MLP neurons of a small language model. Each row is named by its layer, matrix (gate and up: input weights; down: output weights) and neuron, and shows model dimensions 176-239. Each number is 200 + 30 x the weight over its row's rms, rounded and kept within 0 to 999. A neuron's up and down rows have the sign that makes its largest values positive.
After each neuron's rows, "fires before" lists the tokens most often just after its 100 highest values on Wikipedia text that the model never trained on.

L2.gate424,241,163,195,185,223,219,217,132,244,190,193,217,202,200,208,187,217,239,183,181,183,156,165,190,259,277,194,196,204,205,162,183,261,196,198,270,166,182,193,169,204,170,172,231,170,225,208,189,195,208,202,197,220,173,225,185,196,222,185,216,217,185,240,231
L2.up424,234,163,179,201,206,221,204,192,213,166,171,210,160,204,222,182,151,137,178,205,232,228,196,246,145,229,225,257,189,181,205,166,233,213,191,214,172,223,163,255,165,184,163,163,244,182,150,259,189,160,199,157,191,252,219,223,215,254,199,186,183,135,225,241
L2.down424,252,178,173,265,209,255,171,265,231,247,225,182,236,193,246,213,212,158,191,152,194,197,219,227,161,163,184,189,154,234,222,196,191,189,199,192,221,218,177,244,175,131,163,172,209,184,116,210,178,157,210,217,221,187,217,160,189,225,196,204,165,220,163,228
fires before: " |", " -", " of", "ent", "al", " round"

L2.gate149,191,158,220,176,201,149,160,258,212,220,242,186,205,218,208,195,202,194,209,153,247,214,185,200,183,183,205,213,171,163,215,190,172,175,217,195,199,120,203,188,214,221,209,245,232,118,238,200,236,209,219,166,223,209,215,238,196,187,224,211,191,193,194,237
L2.up149,170,225,238,170,208,228,165,159,213,161,231,179,185,220,237,200,210,159,149,249,246,125,259,225,172,225,169,237,212,199,129,209,161,186,245,216,201,171,201,216,191,140,242,227,186,179,255,156,225,172,158,190,220,191,173,216,189,223,197,251,245,143,154,225
L2.down149,188,218,221,190,232,163,218,239,253,203,201,219,251,197,241,202,227,182,210,207,250,165,188,217,173,185,218,283,226,212,174,195,187,199,217,204,163,161,219,240,179,254,207,232,223,173,233,142,210,219,184,195,226,226,169,210,215,243,226,166,206,192,208,227
fires before: "ubl", "artment", "resent", "ict", "ar"

L2.gate583,202,243,177,192,240,154,216,188,163,229,210,214,202,197,247,201,163,178,179,164,167,189,177,212,202,181,174,212,236,219,223,192,209,214,229,185,210,225,144,170,223,160,229,232,153,249,204,201,219,182,201,236,183,216,257,175,220,185,229,189,130,203,223,271
L2.up583,138,231,202,152,188,230,138,180,165,248,246,194,206,206,189,162,170,210,236,180,189,134,210,195,252,258,207,200,148,223,216,165,172,212,217,189,162,202,217,229,186,175,230,171,145,225,244,191,215,209,154,207,161,134,259,183,243,193,236,221,197,267,220,179
L2.down583,176,239,226,208,205,212,183,238,219,199,159,222,205,243,267,241,257,166,173,182,201,222,258,211,193,185,174,200,211,187,160,173,270,191,133,223,260,232,262,244,213,220,186,260,258,260,230,201,170,199,226,220,219,204,230,173,243,216,197,185,189,192,218,175
fires before: " ", "4", " –", "5", "ent"

L4.gate558,197,205,234,214,208,171,218,244,189,219,221,192,234,220,220,170,160,190,207,240,180,214,133,189,213,215,216,163,236,174,189,225,187,193,211,257,206,207,190,192,199,177,187,171,205,199,174,208,204,256,222,163,192,222,197,219,189,200,228,234,173,200,177,208
L4.up558,206,206,147,182,180,216,175,216,208,205,225,203,196,202,231,149,144,196,230,170,225,208,213,195,210,201,185,173,247,155,258,159,203,157,197,211,241,168,191,206,198,245,195,248,216,228,169,225,195,171,205,192,220,204,161,191,169,214,221,179,184,147,157,217
L4.down558,211,239,208,197,271,228,207,219,174,174,220,240,244,161,147,203,183,179,206,230,240,235,153,234,180,188,195,184,192,188,255,200,184,219,185,316,180,251,189,206,215,213,202,218,232,208,213,176,197,163,220,144,164,181,165,214,101,243,219,162,181,158,192,189
fires before: "ic", "ical", " ", "p", "ics"

L6.gate736,209,154,162,210,173,202,180,103,169,192,244,180,218,172,164,156,185,237,183,140,176,233,194,172,212,133,216,201,239,204,240,213,232,219,180,182,134,261,215,183,200,218,175,157,265,275,202,194,154,190,197,209,180,211,193,143,207,220,203,226,207,198,165,215
L6.up736,200,212,201,208,208,184,195,235,166,221,213,238,168,212,172,166,219,164,184,174,173,159,199,204,188,205,191,179,129,239,267,150,198,151,221,144,184,177,223,180,216,212,162,181,216,240,144,191,206,165,233,261,207,212,193,170,198,185,145,252,173,176,179,214
L6.down736,242,165,187,169,260,209,207,175,197,201,220,216,192,231,192,170,172,195,211,161,127,186,199,131,134,220,204,174,234,170,175,237,187,183,235,257,181,171,178,250,208,214,243,146,189,144,196,211,168,215,220,200,116,188,179,252,181,180,190,186,207,172,193,216
fires before: "s", "t", "T"

L6.gate181,171,166,185,257,227,201,240,180,227,198,150,253,266,229,201,232,178,198,228,212,282,241,206,225,234,245,256,157,156,176,182,214,184,199,174,163,261,205,277,196,168,164,176,198,227,219,213,151,212,223,203,214,213,202,242,164,184,224,205,162,177,197,207,179
L6.up181,222,213,231,140,182,209,219,180,234,194,206,178,245,169,209,248,238,193,180,214,247,220,228,153,201,156,254,148,235,211,174,202,123,164,169,176,158,216,200,190,238,192,184,202,232,177,196,268,209,269,215,180,192,161,202,235,195,207,260,158,214,170,207,184
L6.down181,214,219,168,267,185,138,185,189,231,207,210,207,186,195,191,142,222,228,177,150,225,209,186,227,217,197,263,272,181,175,221,214,211,193,206,220,179,182,183,110,215,185,220,225,203,197,181,152,207,157,191,244,180,254,173,208,249,186,152,181,200,236,211,245
fires before: "\n\n", " He", " The", " of", " In"

L8.gate173,192,174,202,184,190,259,165,187,199,221,177,196,173,171,163,154,140,231,192,215,240,189,157,158,217,209,144,144,173,268,175,228,170,171,159,166,245,218,216,228,185,205,198,248,211,165,201,218,256,158,193,204,196,189,169,214,141,186,242,212,192,159,168,147
L8.up173,210,196,211,191,170,163,195,206,189,236,216,232,179,193,202,202,171,239,219,186,202,189,228,201,196,196,201,181,133,209,175,206,213,199,178,211,260,208,203,260,243,194,200,253,183,167,220,222,202,224,235,223,193,181,218,163,222,207,207,242,239,184,183,196
L8.down173,168,246,239,191,229,206,156,230,208,189,227,219,184,224,180,184,209,199,176,168,244,260,159,256,187,230,246,191,228,173,160,242,175,173,220,187,216,206,194,218,184,164,170,182,216,222,176,201,187,220,219,199,208,246,171,221,237,180,165,240,252,198,177,185
fires before: "2", "1", "ver", "C"

L8.gate196,243,231,162,226,197,238,231,209,225,161,211,171,184,197,164,218,202,181,271,157,184,214,212,197,204,193,147,194,211,190,210,186,217,203,215,162,213,191,162,207,196,209,232,207,288,238,151,237,211,254,193,172,214,171,174,194,183,226,212,163,234,194,185,179
L8.up196,214,199,213,167,188,163,191,222,200,213,195,133,252,197,173,186,223,200,208,211,196,179,251,172,240,170,163,185,225,183,199,198,225,211,188,210,182,225,191,191,219,204,228,254,255,210,201,207,239,151,213,180,175,214,182,232,178,190,182,157,168,226,197,201
L8.down196,183,184,189,176,186,162,262,208,194,160,226,180,205,218,182,213,208,241,159,153,210,206,227,219,207,184,173,239,208,233,163,248,181,221,243,182,191,201,200,121,207,183,168,269,245,217,218,199,213,224,172,143,186,269,198,246,209,120,236,173,230,204,209,182
fires before: "2", "1", ")", "ed"

L8.gate95,195,219,208,239,206,182,189,156,164,176,183,162,240,188,216,212,186,201,210,186,248,243,231,279,165,175,174,187,228,198,157,218,211,224,169,175,260,172,153,224,173,138,193,192,187,216,205,212,206,202,226,237,151,174,267,126,224,142,214,213,218,207,191,195
L8.up95,239,229,238,203,139,203,178,188,215,206,198,139,173,218,208,196,173,245,153,217,230,195,245,215,209,161,138,191,172,236,123,140,213,157,218,185,198,229,143,159,209,130,232,191,154,150,222,189,182,206,230,205,158,203,235,213,217,188,256,204,181,201,185,167
L8.down95,221,166,198,193,216,218,240,179,188,132,227,215,193,266,149,228,156,210,162,171,186,200,172,203,225,216,176,207,216,238,186,226,170,230,230,192,169,205,178,181,180,200,231,185,172,159,214,232,219,222,142,239,251,258,191,187,224,191,177,194,190,231,165,191
fires before: "\n\n", " The", " She", " He", " In"

L6.gate89,217,197,169,197,197,235,194,207,210,194,212,197,198,219,272,233,162,178,225,192,178,227,229,225,163,218,162,195,236,177,167,215,162,268,238,205,221,250,150,207,152,163,171,183,195,229,188,237,236,237,232,178,210,122,140,156,223,200,177,181,181,243,217,162
L6.up89,161,207,244,147,179,187,184,275,193,267,240,221,163,205,193,196,206,217,223,188,261,231,164,200,102,206,173,133,178,185,263,204,167,215,188,202,213,141,180,207,168,181,218,193,185,204,193,200,161,147,199,205,221,170,152,189,164,189,195,214,200,212,168,210
L6.down89,206,189,147,156,165,204,172,183,196,195,252,166,205,216,162,169,167,211,218,204,180,224,205,237,143,251,210,210,177,199,221,229,207,144,173,153,175,215,150,197,163,186,163,250,200,180,239,189,168,151,190,196,230,220,178,171,191,156,192,223,185,207,221,199
fires before: " ", " |", " (", "en"

L6.gate167,195,153,149,195,224,180,169,237,193,219,233,225,188,185,224,213,122,193,186,228,251,200,204,211,206,183,179,203,178,195,223,161,211,222,198,253,227,225,251,153,209,150,223,196,188,212,166,191,199,184,221,161,248,134,219,147,246,150,209,198,188,221,200,233
L6.up167,175,262,130,171,250,182,221,166,215,135,170,231,201,213,165,256,186,222,174,157,246,154,170,198,211,185,229,169,158,218,216,180,180,243,227,218,209,177,148,175,237,174,131,225,158,202,179,160,202,165,182,245,191,113,183,205,224,222,253,265,161,178,171,194
L6.down167,165,203,219,210,186,244,248,194,194,232,217,182,195,217,172,186,180,189,187,167,154,160,142,242,157,227,182,160,179,202,210,173,212,210,183,225,221,180,149,208,159,219,173,227,193,197,147,193,196,211,226,167,229,213,189,207,234,171,191,228,194,186,244,246
fires before: " ", " .", " ("

L8.gate108,177,224,222,199,198,214,244,236,146,248,156,185,238,235,207,198,201,191,222,222,186,251,198,227,208,217,208,281,244,156,191,215,146,240,174,236,124,157,181,208,222,180,188,234,217,205,172,198,236,162,212,197,207,190,200,145,186,217,190,218,207,188,208,139
L8.up108,185,185,193,170,170,195,218,254,230,217,181,183,175,205,163,149,202,197,215,226,197,206,188,124,223,211,198,174,232,178,217,215,228,142,215,203,229,229,171,218,194,165,241,201,224,166,225,207,203,182,211,202,170,219,201,159,213,183,212,255,169,211,195,199
L8.down108,177,235,210,199,185,179,226,221,211,232,182,174,208,208,239,216,173,220,247,157,226,187,209,211,228,196,186,200,235,242,249,198,168,169,182,202,180,219,201,232,248,210,187,159,253,248,163,118,242,202,183,177,161,215,218,155,182,195,222,225,199,198,237,291
fires before: "ough", "ose", "und", "ing", "ree", "ir"

L6.gate645,190,197,201,162,235,150,203,228,162,215,180,201,221,254,223,197,175,131,237,212,209,197,196,188,193,201,151,128,193,194,216,182,145,203,217,186,176,186,184,183,192,216,154,201,210,217,174,228,208,202,192,210,176,172,150,214,150,191,209,268,243,161,196,219
L6.up645,193,178,219,180,185,233,235,232,188,182,218,195,216,175,163,213,218,179,189,181,146,173,241,186,213,180,167,167,144,115,156,189,177,210,195,232,182,182,145,197,241,217,185,190,164,224,145,170,199,226,225,193,220,184,165,202,220,207,184,150,241,178,177,201
L6.down645,175,249,246,208,239,165,238,168,176,221,218,181,247,172,211,155,250,200,238,206,187,184,214,255,172,226,182,212,214,210,166,163,192,196,192,174,181,208,185,228,142,248,204,196,189,206,174,160,178,189,167,181,253,235,236,229,231,177,234,204,214,245,184,192
fires before: "2", "1", " ", "p", "pt", " \""

L8.gate346,211,223,207,198,218,149,220,154,153,190,202,197,182,202,229,188,184,197,196,205,261,212,169,265,201,179,206,199,219,187,170,221,212,232,217,126,213,185,200,196,211,193,179,171,223,244,175,221,214,153,161,190,184,176,175,182,208,174,175,205,230,231,197,192
L8.up346,240,196,212,176,178,195,233,169,173,251,207,185,167,192,200,187,187,242,225,178,207,189,186,214,198,173,167,125,195,292,197,157,189,177,176,195,178,220,161,171,201,174,159,167,210,206,192,181,210,177,216,150,139,174,231,189,229,122,177,188,277,210,201,172
L8.down346,227,174,213,180,217,185,207,233,217,156,259,179,199,155,224,149,238,219,221,220,201,215,217,190,154,234,179,199,193,158,206,234,227,171,164,190,174,224,179,203,141,184,213,225,172,142,210,176,212,206,192,163,219,190,192,194,201,199,185,210,166,233,172,204
fires before: "ed", "ing", "s", "ment", "ion", " to"

L4.gate349,104,184,228,223,216,194,185,196,219,225,188,206,172,198,202,154,123,165,214,138,228,188,217,150,173,177,183,186,159,207,208,268,134,176,185,233,251,232,176,179,238,183,255,204,215,222,207,201,232,139,194,181,193,198,207,224,186,167,204,163,178,239,276,222
L4.up349,150,213,215,180,189,199,234,262,173,164,214,215,206,210,184,227,159,227,184,200,251,201,180,235,236,198,192,168,190,208,186,180,214,204,154,220,165,197,175,188,255,189,172,212,163,169,219,192,205,220,189,196,214,243,188,241,233,173,192,159,270,216,156,194
L4.down349,206,195,165,185,253,205,273,160,196,176,205,166,228,108,136,258,160,168,224,175,223,165,178,176,222,252,165,183,188,224,226,189,207,215,135,192,217,192,169,141,214,210,235,196,212,184,258,161,230,225,219,203,205,200,211,213,186,171,210,225,221,142,208,263
fires before: "1", "2", ","